config = dict(
    num_key_value_heads=8,
    intermediate_size=832,
    hidden_act='swiglu',
    norm_eps=1e-05,
    positions='rope',
    qk_norm=True,
    init='uniform',
    decay_fraction=1.0,
    batch_tokens=32768,
    max_seq_len=768,
    doc_mask=True,
    dataset='wikipedia_en',
)
MLP neurons of a small language model. Each row is named by its layer, matrix (gate and up: input weights) and neuron, and shows model dimensions 0-127. Each number is 128 + 32 x the weight over its row's rms, rounded and kept within 0 to 255. Numbers have three digits each. A neuron's up and down rows have the sign that makes its largest values positive.
Before each neuron's rows, "fires after" lists the tokens most often just before its 100 highest values on Wikipedia text that the model never trained on.

fires after: "20", "19", "–", "2"
L6.gate91:120093074149128060094124173125143148110102084129119164139120166145068103064164116125127115060099157136096156117069147118130123111131139138138137134072129166093095152189110123141170157038084166090154123166106179185118108151094102060168079105106118132162170089111135081083182144114123140099179131112191102090147092128104091106125120136152084091129152092099170167086088138099205104140074
L6.up91:124097146128132095150116133116151160132126148093152088173143137117112152129105143139138115176104119106111113165082127114071133159115133075140160100188079075106072179144165106094167108131057154127141152093059178135069155110103182162133165111067130138130115123125079138117125080045149171134175134112080110104198162130076169138137157130151122162072105132099150107150106172086089138129213

fires after: "C", "M", " m", " C", " P"
L2.gate118:132157162083135063134140139160145137126076073166116219145146122117166109118184122116155154176099144163085153092169104094143148076118086109116064061094169185116207168220139160081142112117118120147128148217162173138072143162111099133130155142152131116130112153184096187106098097112135107139107150095124118105049136141181097155119115104172119146078109102176114099112149131079124158160167
L2.up118:093149121107168133095113083140104195072114153146166085150121128134145062117142114149080097077121149187091135112151090148121100122126138126120132143103180177174155101137120098107141141106108102125084155190139147118101165135118127084080135102134138142107158128111064088128152129139137138071084203189127151147127142099206145121125154145122113120077166118072074114111128137090095121099089

fires after: "–", "20", "19"
L6.gate715:149159161066135191133142165100089141089187145106158156148189095100136176168123148096161123148049167105122123114146126142123108144116113096132141170119172070106099110161136136087200130080134145054132092135084170083205195109192156141132145136105158158171148078125124137148161154143099162067105105119157149152132075167149101132182104059121159160090190118167140127100084167093134120135154
L6.up715:132181093131126156079122132132119162191136093022150167113123095186109185125121117180163133147109135111117118156125142130220193132092129101122112072199090122132120117128127109066160082142112132107137168115118125178154146094092165155120121075094098151089115063094097130173149086141172120142171133152190086088179173108133121165119144144143141025103156142179078127120127137106117116106155

fires after: " F", " b", " f", " P", " s", " p"
L2.gate239:146064109111127148126116171107108138106112141148143136083122133125163131129047125117174106092098186079075113093136147142079169158158077078092115072140142130093110153087186127139050128086145096116111101099108116106112125120136110110079100185088132111150137118108134127111116076141165158146078200132184147128137143157154072111169118103120115133161134111133142131170177190177138154136132
L2.up239:128130129056114113141138160089188064120078140148165154115134085076118103113095165110137092108130130089111117121131180114122107125145124076114179072118178105112100158094116176162064160055201106154155111135167130117202121140143117089136092165141155128138149118137119157158103140125132173138100171100134101137141110154144152093191126150123165102111117139124100142153109159102123088182088

fires after: ",", ".", " in", " to", " av"
L6.gate643:115125138148144117129104105112078154112061165074114164096096128115126118089100095081172098136113067094103127137041097136087201153183163115114111093219105189130165178107159118115153128134080106134081160100124132133162145136055115112063135131133088149141083143160158120138122195134142136147125076165181122121133154168139119129139157120130127131108185184098144150139120157123140152123133
L6.up643:164114098182126094100147150099131106112138111146122130119094196151112123107136179139144129164161102145119127149155128052106157122156149075149083178167101132149157163094168066105103131079162146124144149152110097101081096104147135123115080142133063100125165108139133150094101174183114153059043085100146176000128175133101160128116146149183155057097123123123104156123169120129109135146070

fires after: ",", " well", "),"
L2.gate411:135114127103178103120167080176206132081116109167123085144142159171138121128121194099112139167095149173105127139129131124165182104093138078150089152175131141109176146107190157125154171172135124143118176137155158106074144118090134153108133091184091118159126100147142093120207136104150146169124136073101189130135169150115130157121121120126077075133157102113196101148195081141106179070143
L2.up411:159074053132151148120167105154084158124121097119159169132104111096092093119115153147086118184136135122162156153153144145099102106119135149208175128107127132166151099151165096089127104116125159119105133135114143086107156195111204079192150141123153160171155111157103133114100162119168074116085168101165186112194116102149103227137139187163118139109138092162094100153144135121101058125143

fires after: ",", ".", "W", " season"
L2.gate522:121117174116156195048152178146155113121093126128144174170114163175140150116090132142128116170160129079165183184108127103130115198146147151083116158192161144183126113122107088102202112115109115143120098163137152155118188125122061162157129133155145190143098154123136166150126091107110124148088155099132150072165174095164171137131104116177093085116119098101141120130164139197079187153146
L2.up522:139109095117237126170113139113113113158144072129145109140064143130135146179099161136130148151110073141155056148082101146124126154102133136145108124143111101118073149167159071082151064162084163088133156100106155097125131121119122144062082119100114143099103155164136156184129230202084052134086126131091153122191131115120139137128150077157174097141105124128091197125108126159133118155163

fires after: " ", "1", "4", "97", "9", "2"
L2.gate594:111108076102119102090123112159130114072131120075174139113129035167127131148141158099107097096134113139098091088137122080121076096134115141178133117156097183079121131143116214109154076136096148061144151117127148175094141145127106110073109122111083141165120155156110153106078136116174212092148136110131126135108106129190101128152149161154145151176103122164116077120107137147131116143134
L2.up594:152132117114108129108109091161135140075113111108096110130114104163120113120143126130095189145156116162077097118140150114097104118139101100182110177107176180145115148130111126113119119155229175089124150111163102084097139122155121110060066158123103064113126144100172220144092169125088141100134083147076168049149089130165111134166147129197154121167067173129114082166094150158133119142083

fires after: " N", " S", " R", " r", " L", " n"
L2.gate811:148146119082156130162105127157156154110124123075092129147133125135143125122129211125138097088129174097117101117079143182139106138066079149120114124096088096125148053093108135185142144114088099140100091118121115135069170152070091083105096169112087101129109135080151184115106144142120095114095148119123095131110117108135131049128110081076142168156145100178067099177081112110078129113116
L2.up811:102135077099160133135088093158112157162157140104151164140136102123114104108150173151072120091061195087152105182137072154069107210070126170148107100078133097155105096112149123148144143170025126177163113128088092112076170131093159148178150133040134126114154066070179176075141132142123128115166194132092096113126122122160099092147119175134144131143182057101145141147146118122117104104113

fires after: ",", ".", " he", " whe", "Note"
L2.gate98:154156130133124133109088060139101114163122122092107067154115162197149076094162077107044132187126111122173130127155141129112107181102076097151162132155082158138076144103162112118122130093121231135133097167105072118064111143160135146106132161086131155075134155158115112131144071169149108160093147168132143143111111146137143115109143078137162119205196136160081150034105186071090137079208
L2.up98:102114116145117161148167110091110086186168130164072173132145154180107154085121148067175103193150120126120124145129117163172165112130106131138042111087166148096152163071141157139181137129151155143098058149146103124062119147169074115177088135120086104125108103147210159146097084135154125147166135127114143029165124182146122132126150133139124125161100126142125130092113126154152204061103

fires after: " L", " m", " P", "p", " (", " p"
L2.gate757:125165151097119139120127116132116121172118124127174096122105105117071132131155168196118121148175132171059134147119090132141122142126179126131174122158164090156140127096149132118090111106096155153117098113122171110067164109066136079157141125083097164121100186132172147058136118151091116022108191221094090150096084101093091176119141100124110117122096155059072096118151151103120100082087
L2.up757:115093156106172125071156133190159132121089141091153130104113112141113102121173095167148152145093131148113153135115139176113091109149155128110120112151163103157127143175139115143096158107128117142093154154116114122138141145092122087108158114105122176106127103108090105141074172124125131154115194120080169162132133131199166070051139138058098154117097105121098128133122182165143081104103

fires after: " ", "–", " ("
L6.gate488:163131130093151122094148101130113159147111199104187133107092168161101141174145148105139129163102171111140048076137123131120133152092122129099128152173155151134124137100079112128126163129092131092090101148119085143146155177159126083145107111174163184112060172130092167172127117114162153113076133100200136158078152171198138096150089148116134126134110125123144114075167101106159150089073
L6.up488:135184080131163089082089088090136113115170129170172125103132118109061134108119157085085103141128068169129150176116090091063131115125078157133129168125147137130139163072124107156118143077154199101143151141143160091169225094112178064124115084177139147126113144178093170113175122142133167124181103083054157140080166140173140121148110081204128191163107104117136138126128133095171114130113

fires after: "19", " R", " s", "20", " Sh", " r"
L2.gate553:140133143117128118108121105114135080119084152154136143111143147189162166080160133062130137133131152143105132110120116098088109091104139121111146141151094136145112122123158108080142127175089108135173100149109113131120140105067134108183135200113129188110179192126090065087095152149118104119083178119152142146183145159087181123144101121080123125160183088109144106175082037130200115167081
L2.up553:139127118144094151130112140139123147067139173069091114135087134125156051110098113129085138117105097113169128180160099166135115143136186141089118138109149131113209126149179159126162158144077130101140090127126196111089141109129080166146146084172106131168127094124153092090110120065097148115105142124100109096152111172078098141159099207158138149082124092110105127130127111144108109100116

fires after: " ", "|", " Women", " No", " the"
L6.gate338:112106137091127126155118084143188189147109078134103187154122141075126137135120192153129117150174091119069189081154095133170185099099096105173108163153072129124121112162108134108120121113150100093108124137082141123171115109121095128158146074192129060137133115097129116112152131110128092145173091180183169154180106123154133192113181099115177131159108103140112121159144070144154113135104
L6.up338:155085133146096166143174124122091132184120139110135092182114154170119119117147118081134181106125149148124117125123115158147162095146155118159119114143196141077122129136096135104136119094155177111104131133134123176106144083126129093142096118139207151157125099160123082100114114156142158065144068100085186128161173114107190109183121121118140169086166144108129193117112094125147190191157

fires after: " f", " F", " K", " sp", " She"
L2.gate56:150114102114155176094092127120118132142137075153090165106122109141096070185094142117085135142127141134148123096088123095134124183155129112113139124149107118144146148151173148116056141128147157159107143145159177157116094149134126097120104117167154198126128188087166131100095054129098087143095233125113072152186144108188118121115151118197133121095176115178099173119113150081146123167179
L2.up56:141154128132143148131055094147161061152127139109133101128119096153089100136139108151123117096136157113132066078130116163059097161163134179169155131123128102145159106107154089123087115165130150163103116195175121128089157106046130069167115116133191185121131184135169143130050089145051129158121145113140133128112100117177122117101158100130141093145129118108140163140116115141154133171100

fires after: " |", " in", ".", " the", ","
L6.gate499:137137128101176165141181132145083078140158114099198124140136133154165148128134140192096103140162157140224155152153102116151115107134126124096104109078155103128108131093122095156140075169136155159162095096134101139058107089140094138141091078117213103056119109140119115088153156164067130137059172113123125116124153093145148057181122098152110115189118141138156101104089107123117147191139
L6.up499:120087118124166122145147153132147105100224139072103110215134130110096135118180142093157123111164135074128182151116172123130133155121088041146062128153100090124187096088181092160140039201131137131067095160155099169120135129125150083115111116135101171083137138171183128122119081113077177136111096112121108116171130146128102125126096177100106148123120111107103095136139080124081157076150

fires after: " ", " the", "19", "–", "-"
L6.gate608:086129154117178101124125113070114153132111079131128153135074162110172095143126058142152091138094116115121173140134088189105100113130078131138114130118137130184152097149157147166091164177125077066139180142102118061175109147090111183192104113109089154106085123132144114145152107118096177134122146222093145118092102170193162138108106134152126127142158094123095141094111141125153069077120
L6.up608:130126128099189127076137093076151148139129140133158129171094170072115088111138133142133086154148093124097154123111133153116125145106091130169097120089160134048177122148094160123147169142125162044157161148154095127115213165189127167194100103096124139125051137154086141033164142141117149070153130158134178123155128140074098158142129143112138147097127080075143154102137109100156104136147

fires after: " F", " f", " V", "f", " pr", " P"
L2.gate658:138157097088080125141114102132065149117134115119096147192147102157115127165124110186155108132088136128115083086138181119164152181162179126180099081039132143109042133096133141144192085096109119147105141111103173127148114146065144112087129118108162121170072149136157111185118109143134139126047174068142134089154153125123186095131132129120102137100162152157127103138063140146103116129152
L2.up658:150151089119192148093068129068170124133119121174105124101084078086163138226097112062154146161108125110138166105161144123144139063118150167162134121122125104098135145142231128076085139097166129097152114158128149119138123136166113121177155132147059108108102127153154157121050129074106090116079161149077142154067126130139098122078171208105129151129120117104094150087122120095129101129054

fires after: " the", ",", " |", " =", " us"
L2.gate352:077094105148121155149136114101143151162143063148172132100168109134135119155130102172172145124143116117121139157162150122090141103160188115131050112120129128158083158114161111094141099105050135105101128172114115113088134093090066130155179074145139095122105123120126103120131161101080157106135165126176139145123078143074110125166158144129124181107113143135151103102191117152078130169161
L2.up352:049125085156165124148124155129164154164201092077138113124111115141107165113114177083129146145090205151168089160117115110190132118186126127163074138066163123130144154092173099103114092078108117072144073168132100143088153145097123158134090141124141123128110120140147128100119070200160160192150160176066140114086125141077108154119092083041072145147133133131099120123136127164142145126138

fires after: ",", "er"
L2.gate469:128103114113111145153111152089150130187122074122131145118181113122102142108137195223140121199116059148102106173150174069096106166101162090100136128145092121172123126093100118104155111090139122119135200119075178104188154095155116168075155101132071160164129167132150134080161128166089138143179175080125177137090116116117149089146146145139077108077144086126089129123137084141147082118103
L2.up469:163146125138148122142142076098084143131064176130151115152082074151095074143097132150152080084135193111170173205178103109103154181159116153128143105157083051171155153174177125131145131139093140139159158132122112151127183150124191118105140158063105107114172169156163098116118126146152068116085141141151151111089114178104161204133171153154188089154158157093115145173150114109132081164143

fires after: " O", " V", "O", "C", " T", " C"
L2.gate602:146133113108118153143183098113120090086118160102115115120105102124108135133157156177159114172132156098061119088192108128132118154064121100201124136115122097099156116210138058170149154128202134104089162172138112083171104105081122089180125160132099100096145057123090125094093096171109092183173126140116152107126090184157116109128088118170222146149059148125157141178113177145172110106106
L2.up602:088118099099145043100121129185177130082134127094125106087067140117154139154036112133140081107147117121144118162172118190075139137075101119136084160159155127120129119118153119161113106100168140154090183207107128125098170169113136130147129094143128119105143107207071141175067148140111090150107163147111061089156143119126151194149074148155107055123161085132160065139077070116124120069123